Weights of a small transformer language model: MLP 384 GeGLU, 182M tokens.
MLP neurons of a small language model. Each row is named by its layer, matrix (gate and up: input weights) and neuron, and shows model dimensions 0-191. Each number is 500 + 40 x the weight over its row's rms, rounded and kept within 0 to 999. Numbers have three digits each. A neuron's up and down rows have the sign that makes its largest values positive.
Before each neuron's rows, "fires after" lists the tokens most often just before its 100 highest values on Wikipedia text that the model never trained on; "fires in" lists the words (lower case) most often at its 100 highest values on Wikipedia text that the model never trained on. A number after a token or word is its count.

fires after: "ag" 28, "is" 21, "le" 10, "id" 6, "an" 6, "as" 5
fires in: "league" 28, "division" 20, "college" 10, "exchange" 4
L8.gate35:511550513536458492560516518491526492581477444486516411507526469496497520549574430553473432469493476476602528577435445517472561505503525555484506517497524539500528471529473550553502473502515544488486496558480512411492490473527522541530463503476445469376515541519511536481577449514546512457511507508504516483484518548560509565520481535577541546483467510510436536484495565470510550399474484472518492574486493507489464527505513475516501541478528421545542508520517451559510427527445439539425538431492438497541405459421541465500521488530541569490492478539517525502430511502494497556
L8.up35:454470501516501549439522532524468473523450496501493463491440459517549518478555474491451551515475513466481471536495552543564467535520491491479492473510448514535468518503419512492516502446504496542433424551433495520458443523493447458537511520448508474486533575462450579494387535562462481533454521476560419456443495512530464465430474503550508533446523451577463561514515523489492511431474413558558490517499433466579480457474600436525509545484493488481492446451522539477574499469489419480524480485432446535503513431495495467470459491549485464433525498529474492501452500596468503482

fires after: " f" 47, " F" 21, "or" 8, "ent" 5
fires in: "film" 26, "films" 9, "found" 9, "formats" 7, "flying" 4
L3.gate274:490475511456567465516455416528508562532499532572523475420563457574506538458466510429533463496514459550568551502452531481514556459485556553591549482460477488457543483554522566503473530487451511505494498475492483539497489529511469495458505549421505499514505487494530530569555491513515516470576497468476495543488441551525496469536420451548563551491457452531448449412457493507485467461413444502519495471431520411448559410479486495475526536507466488497468521538515505538427509553472528531497557577491500543474507476508510529499401506530572496492496490492546464493478566524444565509
L3.up274:469576452485466522550517494425545496533489573465456509449558541550526515484590471475563462541455526556526536556512447521470515483497527538514485509530540493465509531564539517464472475577453450462531548440528467520564565515460469464443470488493501534477529474419555476587483465510467619551536436459503477521454514521488491509495466486579547544536453468536557482492511481441465535550470504525517517475507504435435481455464470479502513574502446557503446460580494477502522478521454565520550509442438517469542481543471480491512508498473465507558490419458550467478456537534436476574

fires after: " " 70, " (" 12, "–" 7, "," 5
fires in: "2" 59, "21" 7
L3.gate103:488484453464541491507463536553488474554496459529455538512464500451523572523513439526541483498532451520494520542444460555514536491516481552483550475473464486497536493490523479448486489503481512515522474499463440530523430519482528469497523494502449531524554530446524507529440484457597511520582503495527533501460557571572482475504412538492564498612506526423519482520483495581473394489525487472537588453469528442548526378506500515510498512468492471468482516501498519429543558528464554447543449400470506527501498476434488482514506493470460491515494476567540435459450537405436427494
L3.up103:525567532471466483546498476477523523458516546530549545502497511493469488548476444477541421395458435488488539507535513479447548503584523490520502510431478535461483519553563470480519499492481491427522447405538453497499558530419469495536552552512530589511504493471505468517416551541561575508496474469456504517477461497506513513482422491523503520538561505517469474501543552563490493447561538459534531519493499456511422392525540558529521457447497485454499526509460524453554456495464539457509465441509581556520479425505526528508513544486444499551578562540508450510465481485424518557

fires after: "us" 25, "it" 23, "uc" 15, " n" 8
fires in: "politician" 20, "music" 19, "education" 11, "national" 6, "protection" 4
L6.gate59:550537439424489582438429567460542504503547528508538469497551472499490486466465496512457513432549565597481475482445509505556465495513519387498513584527482497483437551495539496517498447476498505508532500514454505521523464482533498478485515486543435547429566496525489547444512564487461486493540485567456541537545475552481469471499426562509465494546565483478504482543477481509541445460432517474507461479604558536477563508467550492444487542512497453535545510471549521488502474603534531537484521526495465520506516554415468562499460436442543460434561434497485509472555520489509508494
L6.up59:418490512505468513489427510493502469576528516514541491517553467478542501523524489523500483531450529475537507584607477519528539538480469522448533555474484508390556545497482501508499521515443460538532461475508499509437402446493490549540501515579541471493467560445570552536487470505489437499522471539514473598489485508500527529551544503487492511536512451524556499457527448492518491512573485506501545515559508507459486490511540488530530558549556527562524446485545489516445433427504511442484477469541555588520483430524439508562557470526593463432529495463524566493539416461462540449

fires after: "u" 42, " I" 31, " " 7, " U" 5, "I" 5
fires in: "under" 27, "indian" 10, "india" 10, "und" 6, "indonesia" 5, "independent" 4
L4.gate59:457478524558497455567516565499593515443510466476481500517494535495495509467445500494470481542484563509524520516502529475512491491531481534425497489523506484530504521481493483566491516466485456434504574484436542438531483501520513552535507527507562468499432445485514476483475634512653426547476432499413478531525454499502497468564443584452555540500536459497567548439542594442476458511430452444515493484491462503522487571458487480498489512488435512496443544518468514539512523547527504482517556451457495591547458488468526492498550502474508478464499465539433477501517468556506455549
L4.up59:453571481461521517513524496500553466534515434561527489484459489459541491429446451542459446482485501492615513506538522494562528469494512467566538540458550538484592505517570418506521512511514453492564525540398480476433494504467478540568527525482464537520513473522532539523525555495499592477549492509500421561510535595532495527475508501518468435528542470493530524533538497524465527519594528476497460552520501529473485443568495552467570540497498468611494551487535518468495517515522469535469469523592493482529520495475577565516472560541493410532494476470545518498481452513509549547

fires after: "u" 53, "in" 12, "e" 6, " U" 4
fires in: "under" 28, "und" 6, "example" 5, "minister" 4, "ministry" 4, "ministerial" 4
L8.gate189:486457476540546488443516514466519513498514527506553493453552493513513489501453532438500508444500472505476546521537437480492488473533511516542513499532445552543526499494479486475516574528525533462459528478496450485449455476506475445524469480449535482433533667563533510560495435497557474563530531457417527478499456538550585488600467535522478510542534516464427500517549477515537549580542477531546524435456502520471458491439403519470529435528495506540491474483453484591541469477465555477502516542451480431504556500497555459488517542559548469511446513526450576476515508563475548460
L8.up189:444503418572485484450516481503510439512554539491531512532485475596467461471517469522460470542491468478553540447450460558560487461515480367492522515496506510500501495483563496488589510509428462433468483532486502501556525535568491419507487618512530388497485520513435585452528519543563508509513501514513426503476522487487501578489451539500533498464491461528469519447536458495550497476501572411455510469541476546534476481564495523501496505464500464555498468499536499470457534486579511613499517480490550538561460538502453543473568528489532482474464491530486526525503466531486566484

fires after: " the" 61, " The" 17, "w" 12, " W" 5
fires in: "their" 49, "they" 29, "with" 16
L3.gate153:452526499507562549475494540457465570508522533500469528465496551487534513544527588524446468491566509471430526508503525470468499478468455479489482483469502434537455509501491532454427515475486462527502482459485495429503539504507424460490430453451494579418523458439582551458510504495485564503529520500563558544482524494426506431508450503514499441574492538499502499467458553478468520490474464429582476511490552520462461469521509493539520556531507548487577462485522489505508463487544521517561430483503483523571580499501533491413537438535472509501521498503424414341507500510521481455
L3.up153:498504487458491446533500533536505497496557462607528542515514501506518465546449622480520537480468458524482555472586487444469496466534518486557484450488489513504534547520497458474476509489518534573519468470509549533564503509499535525576492535504430490552510529498479470489538429554567504493525478631541570460448499479531560504524520509496457452520467575551528527516491501403514517447499462488443502463512456511563492468433548461510545482595514502466500496520522498495425536488485508421498497511426458498489461495459555520502502461470355492507511496515468574543504586473466526538

fires after: " w" 39, " h" 34, "av" 22
fires in: "were" 39, "have" 22, "had" 19, "has" 15
L4.gate199:436443498492434540529455481542551561449490518517528546538466452466475466524424546513442500488512524550536506462565528493530474452448477569475488479462503548561480469463432516487533550449521466606548520430496482582469437475526529477549482453466516513546480504519494514443440470535476583503534488508515504502472510534511575541494510468488533515447500513457547505513556513568524592526529542502438476545484413413447459450443514448526558483517527563453547549534539472530459590586554466466517490507471527517555531530483467525503536411494522520483518455495444499503482490552478460517
L4.up199:567471551581585496500489492547555484426494566506467535483572524591489477537441536514531518441459547487523534524561538500499472537510496482516412517500558519540473502399518448466544511472453445505507460437460502490478503515491537516455470493486436528529540544482509472531421533511399461492544474462537454518460523504434571607526497551476529491525472544528521515539528497498517535490521498545453504454451506488528421444539521526523493491559534553484548579482535481512506529499513543530486496527550482539512505557610520556523589482455497577449521485519470540531484520518426541534

fires after: "f" 32, "i" 11, "al" 10, "in" 5, "ent" 4, " B" 4
fires in: "before" 16, "after" 16, "while" 10, "by" 5, "since" 5, "or" 4
L7.gate261:588511426453517520530538482510557551448480524516540500580525467450548528451543519509567432496405474482471493465574478512518510494546495522502474504521430534516437492440550556488580438531527509461572581471559500472508428468485536461398465560452516496490483528438481434460459524512504585483552509500558528447480508499510533499492532404521515501521474494502541539474496525485555502494477509552564504531478476479494506477514410506461517473540527473442512565484551537452498539535546599514489470506547489470503529483527476488532507570443412511529460489473550493485540578432500510465
L7.up261:536588393436484493506464500520514557489487436517517446512543511432499487501504513459485509453529486468524531478382469501452537541457480506464520441469500462507523506515504453502521460477502468497454548521425551495512502545508499503524487523533538441476567488512498489476470522413518480528563611494513495546490516462502480445428506420534487555514445454515564496463567557480439537453491495552496633497495528517435440490471493529551477513465520442528518492473510456412456481593542549476542456468494539447526452534530537493504515531444424490530503532474589482505460519434513459499

fires after: "s" 21, " a" 10, "," 9, " th" 9, "ub" 7
fires in: "were" 36, "through" 9, "when" 7, "where" 5, "around" 4, "would" 4
L8.gate310:482482490500500489419489444624565512442501488441525573507513564506465499485555455528435445442547456470528450448533514485592486479454549508491496465569472462461519426450476556485395464492484590512490488451516457522537557426565450508481516520511494501502493528410517500522534536528432505408502517495524507483501493478471555561514481514485506512534558469469505445521466427527461541496509457483501562493520562534520595500425533466477467442526523489499477458480514475498444582554534483466494452460457488525493547505527512538486525563526440449553444490518474541533498543458521525468
L8.up310:492523452552499493458465499500546471518491517471423577573564458479550507480535501488541456522524453532464496532546531574582571495448463527512470515427473475595437416520553473530519522522477516516543488441519476510473559537469527434518571546481463539491465476438411417617456573461513534537452528496500447529487533533498524448475436530438462523512494521450505450549498483478533508535398477559461476512502482514533479480475528531455583574497551482494529545549527515515508537539527503507518525515537488477491501473469550465513488496497563517493429457415506493445535520553506521532

fires after: " (" 23, " a" 15, " A" 13, " wh" 7, " H" 6
fires in: "awards" 14, "with" 11, "that" 9, "award" 7, "which" 7, "away" 6
L7.gate54:402462479468554473466550558490540491515501517452526540506516504551490518527421509576544514549456473573462528556467487483427475549486480480487528496544451423487529556522563466526428503504608550475496490450543489490525508489504409506476528502552398479465467462456539560517533508551517528485537558488546556547507479543466491496480483532546498533555434449514475535448508482526550545433491469415407419496499495503474497486505453513531465493475504495446465474481427461505509495564543458489489538483528528414419510437546556518448466513483548483446521436479476518542498448499543495540
L7.up54:585421441467498466464512530468540457495417439547508506435499544480483507515476485487497584467525424496529554493542458550559421530483522482427534489546542470480481540442512505510573514513521496531461558531520502518565444497500468497555520486492477531483533522483501482455528575519526528541479548471455451445544495479549571464531508488476428529527451509486501443505534504521420436536474512520484448555539553556435497632526486498512546493484506490469433569522499592489481504460495495489549540478529519583474489485498443488422506431491505589446552493463504474490468457458503549556

fires after: "il" 28, "h" 21, " al" 15, "ri" 12, "r" 9, "ar" 7
fires in: "all" 12, "married" 10, "details" 10, "show" 9, "railway" 9, "silver" 7
L3.gate122:479503530531466478526513487475535491430514445523546512446532438479488596480572555514526484505483495502479488542538521431434490474526510547518502506400483546434472524568473459452498538468499504544557512569465545446536462483535530515478453473489509442519520515495479472511529451563443471543423493498497511492502544562506471509589356504535513469452502514549478496515475535533505552483534437541446444554523514496510519471522476513451513467495422546507444485426476542465495519551434465473572497519493523598515525520472531517558409575524463481556486487508490506431453478404455487471
L3.up122:502457513454548489457455403449513512442472415469468471447478472488537580479420517551479593479518458541496456431446502525464468530504498441447498436461476463435469545541447403529563453517565465485510445477459542446527487457532508518494428480485487481504463500558454538485525497525496503529483523438502530458516471533512505490541481477540490561522464482565512462532505546487466537485500529481517527480389544541442505585513535433456526473542533523496441563506507472492544512542496527505429526426537496539461539480526481602467470435548495500488495508507471558519408517460517556500

fires after: "u" 79, "o" 21
fires in: "july" 33, "february" 26, "october" 21, "january" 19
L3.gate164:461456477495514522580488472397595543521375536498444516550543535484557504458491519504430398555477499523479533543495527402440507445511542445513584502528548431569493479469450522467522499476466485534476556483481501467497527530467522452519531487462478475500474409525488462515569448422494521517478496537529447508510433505461549455464521545559554561611478511493428514535505445512466525506481525522591503443439468451529508466470541526510506470576471462545522479521521433527535515484526510509479511513503501532502537516541521490523481511467516434485535523527476476510501483553440542466
L3.up164:489471507441528457499425565453543547476568482498412495487482553517416515510401475468486513483504493505461488501435563488498542481432465494544482560557421511507521530585473510455556499483502513567497539436505493441562526449454508483455535487521470471514499529571559468449494490420454544478517499485536482473478481548475518513513469537448495570422546510475484448523563457524443493474499538468525484571429501506486431569520512506481496518479537591439495454488588515548468501508512443487582452526444466499551508492420468500467495550494505445443483507568519468467433511467527453490

fires after: "l" 44, "res" 10, "n" 7, "c" 5, "b" 5, " st" 5
fires in: "including" 18, "include" 11, "included" 8, "president" 8, "includes" 7, "intersection" 4
L7.gate173:506473493519549434518531476501519516451511450544462544483460531474501524525446467507504470563513523489468483479544585487540563465549524526484484404484552479540476566484494527545500496435531504572532557518507481467560432454498523474508415484516496514523390523400531440524475604495526565500522517466484445507521428555528476489488520520549488505511485488487469524422444445520467524527469490488525486471495492482437475488414508463465368547538492468514500541507494497425516453498445523543484452489479521485514551411484510473467508528468541475620464542505543531505514552466461504593
L7.up173:525463528489580500489479516563434552441434457585519514494514465517455528557530535489472504573520545495536509513478477533490557555502515515505514514516507574519532520492523508571572505442528526523504475462526531468560530515472496482490436538524515517465458466537544489562502521568534481524533426503480528500485518473547521423500530538572494596497531530520452468484451460619506545477469433498502427416486478538460503459512473429441444477492448483447558548523460470468553448442454463495453499500601502563526492402513441507496477492511529549564476464475526513496500537480417439506

fires after: " the" 56, "ct" 20, " The" 10, " s" 9
fires in: "then" 26, "their" 23, "these" 16, "same" 9, "activities" 7
L4.gate380:413440454463448522453513481534484513514455566515516505485503495513505502501503444459535458520598489456564466466508487452509483520460476539490440484495460582425520465440392504488554537516484501521508503482470473460527556534494458475457580461436448515478543539548528568499545509581475497486537560514500497561468517530481514455514560518461503524468473535521533481535541611484505483534490439442500519464527510501499487455569502491520452590506483563462537429529523500512453482571523511558566589518499513500460512470427430507462435431464560533480469483481518443491533547554443452536
L4.up380:558514461463510533500557550469500519547529454445511527497423562508545567469488454479503521489469496550489453539591453469487486445552518500487533543549435495501502486454424493480498527489537579470532526481510425530496473485350518449502533475528478484440483578459528399526467580482468537518485475506507487564486462517489507417515476518450543560519504456508449449503476469484532493437501446474497511419485506443479506452467561447510553500531519539455453411562469514552522453465477531482530533451507569495496562435488538515500499568525507428540485542539491527511525448511491444553

fires after: "ov" 22, "o" 22, "t" 20, "ec" 17, "u" 6
fires in: "november" 22, "october" 22, "september" 20, "december" 17, "march" 5, "may" 5
L6.gate266:475473447461495495544403455409552534498531519450500567519481549532555488565527550490458505541473481394474535456516566546462488428564482485556490455484432479524445482600553566505500469535431467463527463511490562512496506556451502413444477447477500480514546533446469472549533489450522496554521511462541497500444534528514463467505496538512492473470492497476457512509489484523641501463476487499519497487534537467477460536479521480447495520512490518487499527404521506576450499518435503612470479468547538481544556538492462519517530507558509417462534464522509488517449435515479468525
L6.up266:503445464506513504538482468467542589459546481497488529550471455473521461542458543449526482533446560520474525460580577540509528438526506487560554480453458450452492478456428567443590493497464479529539487526521508471485477586436488530445558504492489443469556443517456526524506453512421498459558519580532496476508400452468449494440470450483487473493435536496479514542558448471499472479504472468569461488498469437418504527505488463477440552541505422575444556544526515465475555486497509503539511531524462509564532489455567513531492553424537522469487554510547494516460515481496483479

fires after: "f" 60, "p" 38
fires in: "after" 40, "appointed" 10, "opinion" 7, "affairs" 4
L3.gate110:553543418489444461469496524440617536466554496478528478474570436501509494498498487562453532576512492447555496537526460480441527550496499444439471509467522420542523542474536471565527416502456521465491507581537411508483516422446494527541530421511440435548471563535496480445490492532434504526574528483496460500525473511574574430535564411521549506545470529547563492519491448505483463517449497513473509575462595498511507513492456476496429526455508474531473533542457519518489550494464497512462468476496556502531514548508536471544473471549516435541470503498509506488499473494507483473
L3.up110:462595493542522492583592456553503515458514512453468520542588514469497432458467455452552502483500517530516501482497461463466530472490467510540518448583577465459430543526514453583496464490495508484452434556539557459504491515508499551493530467446505421554496469556542470551548501498490505541500517501434493483433518491547479459485491431532472500522548477547547546458574542513534547580495511518411498538531492525616501518592491481499558554479489509496518456519527506543429457495489529526480489519516575464470535474525519500505580511474461426475561525488526513492455462491427546491

fires after: " " 95
fires in: "2" 38, "22" 8, "28" 7, "21" 7, "27" 5, "23" 5
L4.gate99:467466506461451489479513527477471449509537600489457532534518537526495538516516500449487454445612541501474535515521476492519562514525522504483539483480484492446544535524539465488465560457405499540493460439497452508516458468515509448485513494513538545506530476420562539421511469516521533484512487475458547513507592525443472553494516493523487422523555421505591465507562477483515499493578431413555545478474513475493523472442398589553563408468497525453500513516546480442546488491518523481484504489461582510483528536442584458549541480455515445528497496517550434524514480494476476542
L4.up99:534488536545471524464417496495508521506552579516456483494547537398509480563510505496486527503525531488548474495482451578535582454469495521559481540461416430491473518536588488478501492596491502497547528487508464534528514501478445466552458465493510469457453453598535446490494491515500477585505476489424552498437503508513415518581444502497542625466495511451507490436529522512459521436480539525459543501514514488498521419519524501545560467446506467459449499532580479501536476509495443516534523469529419555537472488466536539515561544482456505460509500481534443575480542516478526529

fires after: "u" 33, "." 25, "," 9, "s" 7, "mer" 4, " O" 4
fires in: "he" 39, "july" 33, "also" 7, "formerly" 4, "20" 4
L3.gate280:448468499486475423534503541511562480510507505524506483432531442544446534518537426478552420472473505531474508416474508446509507482497486525513510521580467532547434534456466516450537455464513510432517512573482427473458433452503519514502427469447504485500569509484531451473444501531481451556570529592508455538489510418543473470510470465522552464519502465512495548441502508513483521544547503547390497498507457544497416533445494563469560569459431482451528495572483498497555502478523490597566457534539452522515544487498446482525524517509478453478496548541449504485479584455467482522
L3.up280:467534515585556450463500509500521495518528473484520488525557524544454567423486492516548523505527431486506501491506480455499460520387457513547538519496439448564435520495508467459497460463470495516502550497481476496514429509477478584509462492516536536529494537482585509466482456523449525576499596526517500529491527474513584432475501534497546554463510488420512518480522573517464505460538535493439531503528456539514393539470548566448539571514426550486377567512462529490517464533481532464485554499545521485510513473506464500538508463568562482484539450527488417443490533496520450562

fires after: "," 60, " in" 7, "s" 4
fires in: "which" 58, "who" 23, "while" 6, "what" 5
L7.gate370:537515496513560514489500473480531492490482483475487481489511480513465522505525465493542553558523489557507531558464571471441465514466536544510525544475545516525513483530529481523472487453495553478572504458488421491508551461448450484442460462490477514490537524458552514556503409453470426444506552475557484482543482559531515567529452477574534524491481500518588547468536546537481406448564446504486490489530517517512437454474483582508440498463554409435583514425441526456527413505468519477462497519472552518524459547499588501561521455490496463428514514446596542521459499502467449556
L7.up370:519480476534530522476544422449528513450515520526485532451482541505454495484459463493555546471453481525572597483497471507523572436510519537571526495433474465546483515417493570553507532461510454460431501484505454553453558450492480531507484485555449550444412545562498536497486518544579453588498475467505568499498460537527563517491466570542519599474464489472536521498503501577554502463487579543424451498507490542551499464503525485524475561457506556506385523524526528534467484506545550533489445462558545485510510529518482514470549526509504525528451468485470461493487523452525455574

fires after: "," 58, "." 8, "s" 4, " an" 4
fires in: "in" 65, "including" 13, "international" 4
L4.gate20:527456522472465414482490470424511537544392453553498395530504520527519538503512527481459459554533538502501521494481463488508472510538508437542422523549516528529502541485485519486498542513540499486532509482483507489500517544469481527490517521536493496476447581520455573455606469567527499471496533468495465556506436488583540592508480438503522410542504507520512493524537509471588515514482533474505522456539484482581503483496480498466487499519550467541439501508503503552451578581535513465567459494561500518519516483562514531441546400532552425489478517452471434560534485538479611523
L4.up20:438510496523409479493463449531483436581450449483481483495476488543498418499505534512541493429546456583500556477466522456538445509532482504531513461454511431467486506459487517530504485529552475520556460490497469495455525554517473533543395490540459556510510499449480489442570583452465454586499482475510515518474536500516470562452468495458447473471577498528520491552482527441512452463516576512464455508431575453518474495578515449548527472443450519528501473539416520521508512540490527470595506482491550500475489381494484530534539490529451554461508493497497501533477582463440516454

fires after: "." 51, "," 13, "-" 8, " and" 5
fires in: "in" 59, "international" 5
L3.gate190:503494475540468557504513529492565497536502495483500481433483462485544534478492460511464459535479497485505542464500562484492515535524511474539499586499488558547442525501534538528444480562562467484595416531539474537551395551471544520520474497425450471513506556452471436490501536491516472508468454535537589524470537500439549519508459478496525472520498510542561518500438455444448520485464550572496456466551491482487416522518486501584555551489507471532424601558492488517489552510490527523509572523483550487521482430492494499381594562460526480456536524528511496461508566463524521434
L3.up190:405462493556492438457501440499562474543455520509570446510457503559537461495501530497510460506530423439480556504492570440484481554456454524436472480454532497504500526494490520543459523548519589507518488582505477511494463525473522569482468462513537456492450486450507507458522530515451450536498562471521586530449543494525495587515492504517450479541514594514470476568501528485539469426506524507498525474510540537451498452490533498518538498490433549482478528508480482522490502587477492454564601528469597568439562438519546529469584534507488544472529567514436515518554515553461475479

fires after: " U" 36, "U" 12, "\"" 6, ")" 6, " the" 5, "r" 5
fires in: "in" 13, "usa" 12, "us" 10, "on" 9, "rus" 7
L3.gate213:456557491548501489468482498464515476509436475548527538467457455394484491446495531577518542514493438552529598529506469487545476506520501566480476526498446512511527600582442509573592468462536516465513459524494545454485510472540506473510433540570498463446546511521472490537511499541545455541488590546442519593532478476550522450544549520459494483504512524516517540483439500511496487459450504573573469510454451503540575475541486500485466550472456498470506475476469502403513496505447474481500525550443538523504511495447522536494538501435436531446470471544562507473463385505532472477
L3.up213:430424481476536497534492519493499476439460505434436495563459455513516490466426485451551451522484432548483466521508512561510512556576468500506492471478513528480473484503542499459533510472490427472507508487462474566545462502455503524452459489491485528498592447510604503550473540502446522515560559460566468556462522542537574490493536547515552435624513485604482558530498451496513440545533510465444474456496498499539494517522510458552489509517459568548490499485546454566513427518444516555526464513476527494592488527513480427527476432561460480491462559510464564495556494504492509516

fires after: "I" 29, "ur" 9, " A" 9, " and" 6, " B" 4, "ut" 4
fires in: "in" 40, "during" 9, "at" 7, "by" 6
L8.gate24:553504490517485529485517484533479508443474486454459464463538494536477455554565411437471490466529492515500520577488456466603531541503488474528444467486495393510585487514517503484547515477511508536522530483409512546487447538503483556519595451541535458514455449496500510567543574368514504541517477543450552508532552435478435516411477434498432539521498511518447497472567526426494579481482527506478460498472423469483420554493525472479517551490462503476482555491532513436506524513510551521521422481501468499515509517502493519487521538491408472517518533506475511506493490543470489597
L8.up24:576516497446447454508535514522534530457501536529522538519526492514489512506502501477481445474489469464530464486530436467529450526469545462534458542496445484490511532559506525526554430494510531403509488503478511458479529564475470566458514485455526489494496435437507484496461416423494529482482513493553418505455538599574565550437505508487404474471510489493545511481459501497503503468463569458535460481561474482552386529498448586504543505517567532464568467502530595546424550451446533537487471522499554517522501552424514498526499527461543470485557472521513477492536398475463544472

fires after: "ed" 27, "ec" 23, "om" 11, "ou" 11, " h" 7, " m" 6
fires in: "as" 28, "became" 23, "would" 10, "has" 8, "is" 5, "may" 5
L8.gate370:469533470471497555490539458556534517457526558453514544428479476485519464511472478418506476589494509464548510529551444492440493470467530480500462413461563573525522502471546543496493452530548467514492523500543513537585557437473466492508534552485514550495494483414487534483459542519586492473446537492595549529481517461550520492429536537534481525528523512517490451473532498472498526496483533546481515539549450443494597557526466520495484442546442498468551559566502492544439502504522476512461480516522508457464547492497477501586540576454451474487525493457541519509445595462507627492
L8.up370:449506485487483506496533496428536520509497537537515456581474417503445451480530549553498487433560461460518520479567442512449501514513554460523462537481493474460492473530447539536461463551512473520502558451475531554554483456515473609484462494456500529543485461461524544503466464521476500455490486428505490531478548472467534484505464479530487581501524436520470547458529500497596484445484511485526443429493515493536486570551503524444495575482480508434464581502530520541455504537576499598517525499493414526518451533456462541461551498598491505525572488472474487537566461420595505506

fires after: " in" 53, "," 24, " on" 9, "ac" 7
fires in: "including" 17, "only" 9, "include" 9, "included" 7, "includes" 6, "500" 5
L4.gate316:486491539510442513508469531484522504470524585513487609511559537562513508543518496530494499486536514493495535580556477412516462472449578436450412560480436470530485454515461508488466483514540432541517463473486497487525497514469526546448570539588551476485450466531522435551411458423435486525523560467474495483486478542489524467508491439519488507437553487509527480471449501557507563483476557465450514618514450523599499512462448525447488533489442489530516493491418538474491520581515491510494537485518486474469425485481538442505534457470449533472528480454450456565505476471494521487
L4.up316:546500520549455467465507463486480524506470553492504483495548485550564441521559489523530537497504512474506538449547476423518504552442596436448551479500489427442510483480545524507536498493389472558553471457459475497524529474542549485505442501557543441459471574573482470472566529446464493489423516427533536551426453528489467502504478476561459508463499460460476519448510485545514488478583507526462536504477503541576517481500408460471506542503512567509453488498502510463506558557556508481406465549502469470385548485550532476494458534511433517467563527491440443494513508506480541497

fires after: "i" 35, " st" 18, "ul" 13, "er" 8, "um" 6
fires in: "station" 17, "population" 13, "various" 9, "numerous" 8, "view" 7, "documentary" 6
L4.gate371:584500514499468518509442509560478512552533529442498502505476517506466457468498433497471511552533510523593477481472502512489503489469452496489545414484365510514494519463537476508500562557566414436479510529455507525534533488543504423553503542486422508487561464457566535544475470471556514524509509503540580561576515491507454492487481460517543497517529504497503513491438516473594508545560433517489541491513534506520472506533544553471561523484462581536468529532549506500469471535512400515511502516479479611476519466514473467446563538480520499467546482425539454439490475522493561396
L4.up371:462535600502569499475472515507494474510529480485478489568489578519456452508510489622455497514525557513455469580457457484559551404474533504514491461558493521487510493484526543488475506526480440482436511539483527491499517457537445543461507483476488518591581445524529492478535495459478540508576537424506526420460531441456534488475537452492509555456530457527463454444397559495592565571506504484509517541526469512476486485511578459484467587454477455479509443468510472541521450468440484501476554547499448535484503459505483523465526558461509504493431512507526490414481565517504511482

fires after: " A" 22, ")" 15, "," 11, "ec" 5
fires in: "as" 42, "is" 19, "became" 5, "association" 4
L7.gate70:528553490531472486529491521517570508530491551561502507449447430521542493529477562479496466486500486516482627466506603510452458484440516406486439453483545503485536555549538487505472419541602536418530451482533504480517513482571536525464427467495449544538518501498492547557571501526548466568440465559521505550475539503544517517514484520496576586544499504500474399461492520449561509490539523489510464451423511492474527562518466540524591495543423527506525473514482551547544504517496513476510523509562505506462507503428492495461540540495502505505482519504557555542525486437478542526
L7.up70:428433490543437541539528473501474564543528534486459501526526530509576522499458504553547439479530477535562516571495462447450501494530493513467488514471540461524513449485525535436522510541528512451549528529485451518497526533484511475515435480505472547464481502563412474401540540537502474578515527442492504461430605521466544483484489495455491492530435460562481446463496531447524526486511480532477542482485591482462540548467543538504510485464444501468445486503577541570447520534529483470484502501546358523445430477499435478495548517473552471524527455589452498509560505470522490448

fires after: " s" 38, " S" 25, " d" 9, " D" 8, " T" 6, " M" 4
fires in: "second" 33, "secretary" 15, "security" 6, "decided" 5, "dec" 4, "december" 4
L3.gate88:559537510506459468511454472512410537550440496483522540506497484428472555534430484431492489501459509426460534571491410476403505543507567382483424475511497522550451549500506447496526473472497504527506477450508507433405487392496500514528464515535510485544472530464536516483492458556453488494432556561499527394527532487495492502522498502426519459503532534429455511467461520564579455589518563500553542491482514470445550506463479506464488472515510542485518489476518438524511460465512486530529485506539564432478498478507506549483502504584510518495481468517549570487491456474553516536
L3.up88:513553518493556504531405533540494496467493498603456477432532454475506478528548511534500552532540484543513441502450455494459363556475542493496539519474491526511482526514503463457545497471492413505509480460467467554449427416541483543551446530512470492466508489474528441618559493567519524470450466460500491506501461423502442432566431509476431563431573483450511431494473505509442451501486499486483544529512462477509512550544546525505580528540506462505527477490489513509459479561476506495471584520471465564536451506468516547505488544416475467441496482519520478534459463494506496498